{
  "head_dim": 128,
  "norm_eps": 1e-05,
  "parallel_block": false,
  "init_std_qkv": 0.0247,
  "init_std_up": 0.0247,
  "batch_tokens": 65536,
  "dataset": "wikipedia_en"
}
MLP neurons of a small language model. Each row is named by its layer, matrix (gate and up: input weights) and neuron, and shows model dimensions 373-500. Each number is 128 + 32 x the weight over its row's rms, rounded and kept within 0 to 255. A neuron's up and down rows have the sign that makes its largest values positive.
A block is one neuron, or neurons of one layer that tend to fire together. After each block is what it responds to, as a language model described it from the Wikipedia text at the highest values.

L10.gate1639 [121 142 135 136  49 116 146  75  64 171  99 133 103 136 130 111 130  92 125 136 137 137 186 102  81  76 142 130 158  86 140  92 117 168 118 126 139 125 121 156  87 226 116  96 122 105 167 121 143 115 121 140 144 129 138 124 123 162 140  96 106 117  78 145 149 146  92 113 157 129 115 116 149 156 130 159 134 119 184  55 172 156 188  98 148 120 126 152 112 112 133 127 178 188 133 138 136 164 167 203 150 119 174 156  98 209 113 108 142  68 131 137  86 155 165 122 158 144  45 119 163 181 124  93 116 104  95 143]
L10.up1639 [130 153 190  77 147 171 136 106 128 102 123 179  93 152 162 179 149  98 125 173 164 118 123 114 141  95  40 107 123 112 104 157 144 188  98 149  92 159 135 187 149  91 105 128 111 144 164 134 157 111  79  88 147 146  97 123 124 159  75 180  84 142 136  93  84  93  93 139 158  80  98 128 120 197 132 125 147 201 170 120 137 157 147 168  90 149 190 114 111 122 110 148 126 113 187 139 124 209 104 120 131 120 117 110 130 139 153 138 154  98 136 123 113 147  47  46  97 121 140  87 138 161  93 123 192 104 160 181]
Responds to: Words that open a new sentence or clause, mostly after a period, comma or line break: connectives, adverbs and relative pronouns like historically, because, instead, while, which, as.

L8.gate489 [141 123 146  77 138 165 125 149  77 171 128 139  89 115 123 142  82 149 102  88 172 149 108  82  76  81 100 124  97 161 118 130  61  96 148 160 133 145 171 113  58 134  84 104 139 152 133 136  91 134 135  94 164 139 140  89 125 153 165  89 149 161  87 184  71 143 141 147 161 145 182  94 145 175 134  92  88 158 170 103 144  62 111 167 176 136 184 116  89 136 103 182 114 133 103 167  88 101 184 124  96  90 167 119 108 137 150  70 135  98 146 110  81 133 114  98 125 100 112  71 139 120 115 140 139 128  64 184]
L8.up489 [ 66  85 148  92 135 175 146 134 134 144 129 140 170 105 156 134 104 139  68  76  83 133 135  84 165 138  96  89 175 135 129 177 106 132  70 119 131 176 150  85 167 158 105 183 122 124  68 136 179 129  86 154 171 135 124 119 191 119 164 132 137 122  59 122 102 134 114 101 120 134 144 130 153  90 116 151 122  81 132  95 118 150 108 111 155 108 148  90 135 114 111  98 151 193 123 109 141 129 143  80 147 133  67 124 140 134 150 133 132  68 128  83 154 124  59  96 150 113  49 179 102 170 122 154 162 123  81 109]
L8.gate1122 [136 153 132  86  90 134 126  73 134 107 135 109 105 131 105 137 147  76 113 112  80  87 160 115 147 120 140 101 197  94 119 125  93  68 114 144  91 118 131 159 115 144 115 145 145  90 166 110  93 111 152  90  98  93 114 124 156 110 157 166 161 137 152 185 128 128 177 157 162 126 109  83 125 165 127  79 117 119 102  85 142 162 122 147  73 117 140 112 128 111 112 128 175 110 109 131 125  99 166 149 168 182 105 115 132 177 101 104 171  41 152  79 127 117 152 111 144  86  85 115 151 173  98  99 110 139 148 137]
L8.up1122 [118  79  43  83 147 142 179 111 131 140 119 170 140  92 142 185 143  96 134 120 116 129 139 127 118 124 126 129 186 164 132 126  96  97 150 143  90  81 134 215 144 108 105 158 103 149 109 178  58  78 167  90 108  98 127 132 136 150 154 117 149 105 141 149  99 129 205 168 191 163 121 137 126 123  82 123 128 145  83  95 129 166  71  76 132 125 114  67 122 159 109  67 165 130 148 136 100  57 184 110 117 192 119 155  76 132 130 142 128 112  81 152 136 117  96 112 158 108 123  90 108 153 114 106  97 136 128 112]
L8.gate1475 [179 111  70  98 113 111 110 108 115 117  76 169 146 104  70  87  73 163 181 137 124 132 170 154 142 118 132 133  97 146 140  98 142 150  88 156  83 144 173 130 157 150  75 147  86 116  76 122 178 102 101 120 126 181 164 111 102 123 138 123 192 123  97 152 185  71  96 136 225 162 119 125 111 167 136  73 115  43 114 112 105 132  52 166  61 155 128  83  97 157 115 103 159 115  94 129 144 159 121 100 130 132 191 137 138 100  93 196  76  87 139 182  87  68  80 101 130 126 131  72  79 157 115 143 126 134 111 137]
L8.up1475 [ 58 161  79 151 117 167 237 127 107 128 166  58  95 117 109 132 119 104 145 165 141 138 148 197 138  97 180 177 148 105 133 163 115 160 147 108 112 158 161 124 138 153  98 115 164 172 149  98 114 127 136 162 138 159 122 135 168 105 151 101 125 207 180 121 141 130  94 180  75 132 143 112 111 112 120  87 104 137 128 114 147 130 117  85 140 150 167 145 147 128 185 146  68 103  85 103  89  84 110 113 149 129 129 120 109 103 110 127 135  99 158  87 132 148 127 103 151 145 115 183 105 140  75 106 128 157 134 165]
L8.gate1891 [191 111 111 170  71 124 124 107 116  93 136 151 113 157 132 122 185 150 110 100  71 159 127  89 171 138 125 133 186  85 150 127 112  87 115 102 142 129 179 145  94 129 125 164 165 107 157 193 129  73 169  77 136  85 174 119 113 138 123 159 133 157 132 197 140 132 197 110  91 113 151 141 163 176 155 132 158 131  71 136 116 142 194 118  82 115 116  99  92 133 131 126  90 181 154 122 148  86 114  92 159 107  91 161  90 145 102 149 148 144 109 146 145 174 171 152 109 113 184 116 126 114  68 160  20 162 118 117]
L8.up1891 [105 155  89 130 103 123  80 126 124 139 195 157 139 138  95  97 140  65 155 109 137 133 144 163 104  59 145 133 130 119  67 133 183 197 132  90 146 100 124 110 144 139  85  92 129  34 136 159 111 116 211 119  75 142  90 147 173 158 120  93  88 143 105 149 136 135  95 107  89 113 124 104 128 162 116 113  63  97 152 142 191 118 134 121 139 121 149 130 123 118 134 100 150  79 114 135 106 213 125 144 128 140 104 159 145 121 122 169 151 160 139 101 187 147 108 159 126 147  48  74 158 163 159 121 162 148 104 152]
Responds to: Line breaks ending a short caption or label line in Wikipedia articles, just before a table, list, or paragraph (e.g. "City council", "Key", "Lead figures").

L9.gate951 [173  80 135 108 161 172 160  77 145 147  78 170 101 138  99 134  88 183 162 112  99 144 135  72 133  86 204 157 104 153 211 113 138 154 103 130 110 185 105 112 112 116 146 193 123 151 185 172 115 138 109 140 170 116 196  97 104 116 211 119 152 157 145 183 109  89 126 148 146 191 140 115 119 103 112  54  82 146 129 113 159 125 130 208 135 130 160 183 135  76 104  98 154 141  96 174 141  98 157 141 149 136 158 128 126 118  71 120 155 113 121  80 116 134  70 123  95 110 173 140  56 158  97 120 120 122 118 179]
L9.up951 [157 145  75 110 168 108 119 112 215 126 128 129  42 103 117 143 136 172 133 138  97 148 130  98 135 134 115 114  66 133 120 144 195 124  93 147 130 119  79 126 158 103 133 146 116  96 197 136 178 111 142 106 135 119 201 131  98 144 159 154 119  96  71  99 138  72  93 157  74 168 103 136 100 112 134 129  71 107 131 159  91 116 148 175 141 179 198 122 121 172  79 126 122 159 127 104 163  93 150  89 146 170 160 116  82  96  94  89 172 127 172 120 127 179 112 174  89 122 179 199 135  91 134 142 135 129  94 125]
L9.gate1035 [ 85  89 125 103  76 115 118  89  73 121 120 123 161  67 107 123 145 149 112  64 102 114 148  76 134 148 180 148 152  97  82 113 151 116 140 131 153 150 145 177 101  72  70 143 163  62 116 106 111 137 183 140 115 163 165 138  64  81 110 119  94 137 153 153  84 111 114 143 128  88 148 174 125 107  74 112 118  63  93 121  90 149  99  91 122 102 152 166  81 143  70 151 210 171 114 133 101 110 125 117 163 156 137  88 139 157 110  75 117 154 121  80 118 133 139 111  82 114 180 157  85 100  89 207 115 152 148 161]
L9.up1035 [118 105 186  77 100 203 106 146  66 139  86 165 162 152 121 143  95 110 158  90  83 152 141 124 134 118  43 145 151 157 148 106 159 127 129 103 107 140 122 120 168 118  93 109 112 203 144 105  76 136  90 149 134  86 131 110 137 152 141 157 159 161 156 161 124 143 166  86  94 130 149 145 147  83 165 135 184 127  71 119 189 125 159 127 190 133 182 144  86 154 101 109 117 137 102 147 150 134 137 152 161 125 116  94 138 131 140  90  92 107 156 115 143 104 106 162 115 125 124 122 118 118 180 110 130 114 177 220]
L9.gate1477 [168 134 129  60  69 180 161 111 133 119 109 182 168 118 100 125 133 204 149 115 134 134 167  83  89 121 214  70 102 125 108 132 112 161 132  99 161 115 147 184 146  84 146 179 138  99 178 162 143 162 176 131  98 141 138 122  89 125 166  38 157 112  43  81 108 117 120 133 103 130 106  84  83 145 161 119  67  92 140 105 150 120 179 179  62 145  94 166 123 145 108  80 120 156  74 141 113 149 195 192 129  54 190 169 123 164  81 109 186 122 145  95 169 118 142 174 128 159 163 133 111 134  68 101 140 117 180 149]
L9.up1477 [176 151 131  49 145 118 142 127 146 176 124 189 143 146 130 109 146  95 129 111 100 162 118  93 185 160 119 116  92 160 143 134 133 119  97 116 147 124 172 148 152  84 114 188  88 117 114 136  88 105 122 108 137 188 108 147  93 141 106 136  99 125 101 119  82 145 115 173 111 134 161  85  99 123 104 106 121  94 135  92 125 168 100 147 114 137 109 105 138 101 198 101 116 210 133 157 188 124 118 100 130  93 117  99  78  63  73 160 134 148 109  67 104 126  98 174  85 149 186 119 196 127 130 167  96 102 101 110]
L9.gate1505 [174 114 135 121 120 105 173  75 129 114 102  83 144  95 116 203 152 140  99 175 135 138 130 133 176  99 126 167 135 145 122 136 161 113 148 118 155 114 145 151 103 121 123 151 148 104 200 108  98  96  91 139 142 109 153 118 155 141 153 123 161 146 194  88 117 112 145 148 148 147 124 125 167 156  43  72 121 161 109 195 116 152 121 119  61 166 126 157 149 130 135  81 168 124 127  80 143 175 139 114 123 134 117 137 104 155  89 168 152 188  92 123  80 124 137 137 196 151 115 105  90 117  65 112 201 105 187 174]
L9.up1505 [137 135 112 139 100 118 154 169 130  89 178  55  99  87 117 109 114  99 132  48 124 159 131 135  73 160  77  88 111 158 105  98 105  97 146 101 133 150 172  91  85 166  91 128 144 113 137  91 113 146 134 144 117  87 158 133  79 125 171  93 179 166 116 168 118 129  82 153 139 137 103  76 112 102 115  98 136  47  93 155 123 126 115 136 157 129 189 105  73 136 114 146  84 181 149 183 150 164 159  97 101 167 200 110 184 118  65  95 146 104 148  97 102  73 166 125 122 105  72 167 146  83 156  91 108  98  93 159]
Responds to: The word of right after a group or organization noun, as in group of, Society of, Alliance of; weaker on name pieces and table breaks.

L9.gate276 [106 129 105 123 139 135 111 126 116 109  51 141 101 125 123 126 205 120 130 165 163  93 140 107 135 116 129  88 184  92 157 113 124 162 134 173 108 126 145 124 127 146 100 104 141  97 135 142 143 139  54 137 133 149  70 145 171 130 129 112  89 145 101 103 136 137 117 144 121  95 142  82 170 201 144 188 160 193 193 143 128 152 179 117 147 137 139  95  91 122 106 121 144 129 116 201  96 150 119 143 154 126 101  96 138 212 119 137 116 106 105  97 118 136 116  98 112 160  99  89 144 137 124  98 189 137 101  97]
L9.up276 [188  99  93 100 105  77 138 182  65 167 113  67 186  93 121 157  87 130 108 146 123  72 149 149  92  87 169 153 118 148 209 140 167 110 107  72 104 137 116  99 169  85 168  89 148 136 174 160 141  89  87  90  72 139 144  52  80 117  71 178 103 114 101 112  83 126 144  81  80 120 101 161 109 124 116 145 182 117 107 124 105 158  78  88 171 103 174 134 145 118 146 167 153 141  76  92 176 155  73 123 117  96  94 163 116 157 143 153 123  93 136  97 126  78 131 145 152 138 131 161 128 121 155 179  95 195 101 105]
L9.gate646 [124 145  88 112 142 152 135 155 109 122  85 172 152 152 141 123 158 146 143 161 118 133 155 141 139  77 132  83 187  83 164 138 172 155 184 147  45 118 151  90  91 151 155 132 142 118 135 177 121 155 117 176 114 117 118 144 167 136 122  94  78 193 150 152 140 162 107 112  94  64 120 173 155 180 171 159 132 137 163 118  98  94 123 126 141 169 134 104 167 119 131 100 195 137 145 204 110 162 129 130 164 101  89 132 101 163 152 110 112  59 114 120  87 131 139  87 193 137 139  93 143 101 151 126 120 148 107 122]
L9.up646 [159 141 121 161  43 113 153 120 145  80  70 122 178 111 141 107 141 179 107 193 136 125 153 173  52 113 168  91 185 178 217 150 135 161 127 196 127 150 125 112  79 113 149 148 143 115 104 114 158 118  76 131 160 188 160 175 151 140 130 151 144 102 129 110 122 162 102 105  74  85  96 175 103 101 172 175 120 125  94 101 117 195 115 101 115 146 126 126 113 124 100  98 124 131 104 178 157 116 120 142 145 126 126 139 150 156  98 112 104 101 116 124  69 146 121 173 158 161 130 113  97 152 115  86 151 130 129 137]
L9.gate883 [128 143 148 144  79 131 117 104 105 133  57 121 104 156 153 127 102 185 156 135 189  80 178  88  93 132  88 152 140 150 184 168 134 171  97 104  52 138 113 191 113 144 178  86 164 122 119 124 186  92  84 169 156 115 102 108 157 158  94 126 100 111 151  98 118 148  74 113 107 107 142 167 106 209 162 150 143 185 131  71 151 100 179 142 127 134 148 116 108 152 148 159 218 128 114 155 114 131 121 163 107 106 136 161 141 131 118  73 138 142 128  90  92 143 132 142 127 110 121 128 156 173 106 115 138 147 122 114]
L9.up883 [100 156 118 113 144 147 164 156 146 110  42  50  96  86 122 139 127 104 151 165 150 149 223 132 146 104 138  92 188 132 176 131 149 154  93 105 171 133 133 133  73 119 110 120 143 192 133 107 145 147  66 138 140 153  67 136 142 145 108  98  69 151 126 156  99 163  78 110  86  93 126 137 132 179 143 111 103 167 200  81 131 159 169 127 137 130 147 104  78 136  69 107 204 154 129 145 107 138  90 162 146 118 116 131 101 184  89 143 123  40 106 210 163  98 105  93 131 121 141 102 177 150 137 128 137 168 114 135]
L9.gate1667 [101 137 157  75 102 151 173 159  77 125 123 136 139 122  92 129  71 145  78  93 136 100 171 104 137 105 107 137 165  93 255 147 143 151  70  39 118 119 101 118 155 128  80 108 191  86 187 160 161 124  80 144 107 161  87 122 125 132  81 151 139 122  91 143 127 125  87  99 135 137  95 165 100 115 145 159 141 117 128 130 124 178 184 104 150 143 172  81 123 113 140 137 148 158 120 151 181 211  58  87 139 129 133 159  68 124 121 122 161 112 151 115 129 114 140 159 148 105 111 141 116 203 114  87 131 135 169 102]
L9.up1667 [ 86 155 176  87 125 117  95  83 121  96  58 130  50 157 172 163 147 114 147 143 165 127 126 115 174  90  97  70 210  98 128 110 120 158 124 117 176 117  72 156 123 150 121 145  71 179 169 190 110 115  61 134 155 136  97 148 158 164 128 103  91 110 173 121 103  89  97 161 108 109 110  84 106 217 159 130 168 182 102 172 144 109 139 122 134 104 145 110  72 146 123 130 140  73 185 150  62 143 125 127 140 136 104  97 120 149 101 138 147 168 156 189  83 134  97 127 133 143 131 153 126 135 166 153 161 122  74 140]
Responds to: The comma or final word ending a sentence-opening adverbial phrase, just before the main subject: "Under Wyatt,", "As of 2023,", "Like other Monte Carlo approaches,".

L8.gate516 [125 115 186 131 129 181 130 109 154 113 126 153 104 169 146 187 123 103 116 148 142 109 155  77 138  77 107 191  96 112 166 101  94 138 167 176  89 138 114 150  88 119 117 122 124 150 141 110 110 170 173 136 177 173 129 149 112 145 178 139 184 157 134 114  73  99 169 166 120 143 203 136 146 150 129 121  84 156 194 109 131 137 112 135 129  90 135 182 129 111 145 157 126 161 103 146 166  85 173 143 150 171 117  80  99  89 120 116  64  56 128  73 168 197 133  98 146 135  46  63 111 184 116 141 117 166 154 176]
L8.up516 [200 195 145 125 112 104 103  91 102 180  84 152 140  54 159 110 171 148 165  90 125 136 106  95 137  94 139  58 125 106  94 150  86 121 113 142 148 174  78 114 164 151 173 116 127 124 133 124 132  48 136 118  76 151 124 102 152 134  99 156 102 123 102 118 156 111  51 129 149  67 126 184 127 140 119 119 235 156  84  72 107 156 220 167 229  91 154  80 126  74 140 135 122 107 105 127 122 146 138  93 139 161  90 154 187 169 118 104 127  97 157 109  84 132 126 128  99 124 140 107  87 119 119 103 134  87 124 101]
L8.gate743 [197 154 137 131 104 143  93 103 125 120 133 115 124 138 137 139 174 134 107  98 195 112 179  86 140  92 121 121 149  93 106 145  93 118 162 134 110  87  99 121  54 136 157  47 114  94 164 200 142 126 139 128 140 147 145 153 140 144 104  81 142 132  85 106 134 121 122 132 122  97 121 122 181 104 126  73 116 136 161 152 133 152 199 131 141  82 128  94  73 153 135 144 146 136 188 121 120 122  97 137 188 116  72 113 108 174  81 108  99  88 152 170  68 161 129  91 117 178 118  90 105 120 156 131 123  91 147  77]
L8.up743 [148 132  84 135 113 134 136 108 138 131 112 209 140 122 154 122 165 128 140 117 132 141 141 122 115  94  82  98  53  94 104 160 108 147 164 125 108 167 127 165 206 144 159 157 137 125 172 142 120 153 105 119 141 137  83 106 135 100 125 137  89  61 142 173  85  84 125 103 129 119 156 149 158 125 132 106 123 141 120 159 147  97 103 162 135 137 154  55 171 124 196  85  68 115 128 154 123 122 186  77 115 170 151 180 135 139 116  57 164 134 166 151 145 166 143 123 165  84  87 128 153  90 109 118 145 141  90 145]
L8.gate915 [ 89 114 156 182  98 158 136 144 127 139 114 146 128 208 118 158 135 141 148 143 180 130 130 119  73 124 158  91 139  94 224 173  60 187 123 121  66 114 129  94  76 159  92 121 167 112 187 108 111 124 150 147 143 160 132 180 123 168 191 132 174 110 159 131 147 148 115 147  78 143 154  95 103 137 111 132  84 102 118 114 165 145 199 107 135  72 162  83  88 111 114 170 109  75 133 206 121 111 141 146 192 170 175 117 131 147 153 142 184 124 128 121 117 167 172 114 114  95  83 117 153 111 123 132 156 139 137 105]
L8.up915 [117 152 101  39  97 127  64  76 147 113 168 131 119  87 120 146 198 167 132  88 104  66 149 104 118 132 119 138  72 124 106 103 116 164  92 135 202 136  80 177 106 122 115  84 105 149  88 182 137 162  78 134  97 210 123 113 112  95  62 134 132 150 173 131  92 104 124 138 142 125 162 157 139 153 186 112 148 115 184  92 152 113 167 106 192 108 101  90 158 188 141 152 149 116 103 171 170 132 140 111 105 102 102 146 163 172 116  85 115 126 118  95 106 115 103 127  98 164 167  51 129 177  92 116 111  98 109  95]
L8.gate1821 [ 97 154 109 116 112 119 147 123 100  99 162 113  80 158 164 160 166  79 123 130 171 107 133 127  96  76 159 111 149 134 176 127 111  94 151 121 105 117 127  87 117 141 147 121 157  64 148 115 199 119 138 148 140 125 167 100 136 144  99 130 165  72  55 110 137 166  66 149  76 170 137 107 213 114 113 138 114  95 121 115 155 148 122 133 158  84 184  97 116 102 178 179 135 182 136 170 112 105 166 152 171 161 148 144 181 179 132 122 197  99 129  67 143 171 106 115 125 107  73  93 116 121 100  94 130 126 198 142]
L8.up1821 [134 165 132 104 148 142 145 101 104 138 143 116 119 162 106 100 116 106 120 175 177 161 140 106 180 161 115 140 111  93 148 174 181 181  98 197 148 155 133 152 143 137 172 165 162 106 128 112  93 136 115 108  98 237 150 135  95 154 119 155 130 121 112 162 107 124  76  57 113 108 165 155 119  77 143 177 108 144 132  92 151 154 205 141 157 181 168 122 145 122 147 175 143 150 112 177 112  74 109 113 177  95  90 155 124 144  75 134 101 182 162  97 139 123 118  87 132 108 143 134 107 195 133 112 174  95 186 139]
Responds to: Fires on the first word of a new sentence or clause, mostly causal or transitional connectives, such as Due to, Because, As, Although, Many, led to.

L10.gate1607 [169 136 127 162 100 116 147 181 146 179  94 159 160 111 147 102 142 120 139 119 148 175 133 138 101 123 121 130 110 116 136  94  88  88  80 144 116 134 143 109 134 119 110  90  89 127 178 135 121  87  95 126 218 139 145 127 126 137  77 113 126 183  90  69  80 117 142  99 147 141 140  25 164 159  83 116  75 189  84 134 182 131 120 155 129 136 173 124 109 103 162 158 120 110 125 143 137 135 191 139 169 135 111 104 132 105 133 108 197 127  71 128 119 203 154 111 153  79 118 120 143 188  41 108 122 122 100  75]
L10.up1607 [175 157  71 101 159 140 148 105 115 179 113 106 134 115 125 108 124 103  76 155  66 150 152 120 110 134 125 129 112 169 189 145 122 155  87 129 172 118 125 119  48 120  96  84 151 115 132 160 152 111 142 108 158 108 165 138 104  97  55 122 158 123 113 144 139 115 117 148 187 107 145 180 125 175 108 129  90 142 118  67 146 120 102 101 166 127 101 108 120  89 113 161 168 141 110 143 178 112 158 154 104 147 152 137 170 138 131 149 100 185 172 108 164 145 115 118 146 134  55 117 129 167 114  50  81 122 170 139]
Responds to: Newlines ending a table row, verse line, code line, or a caption or colon before a dropped equation; rarely "by" after "which".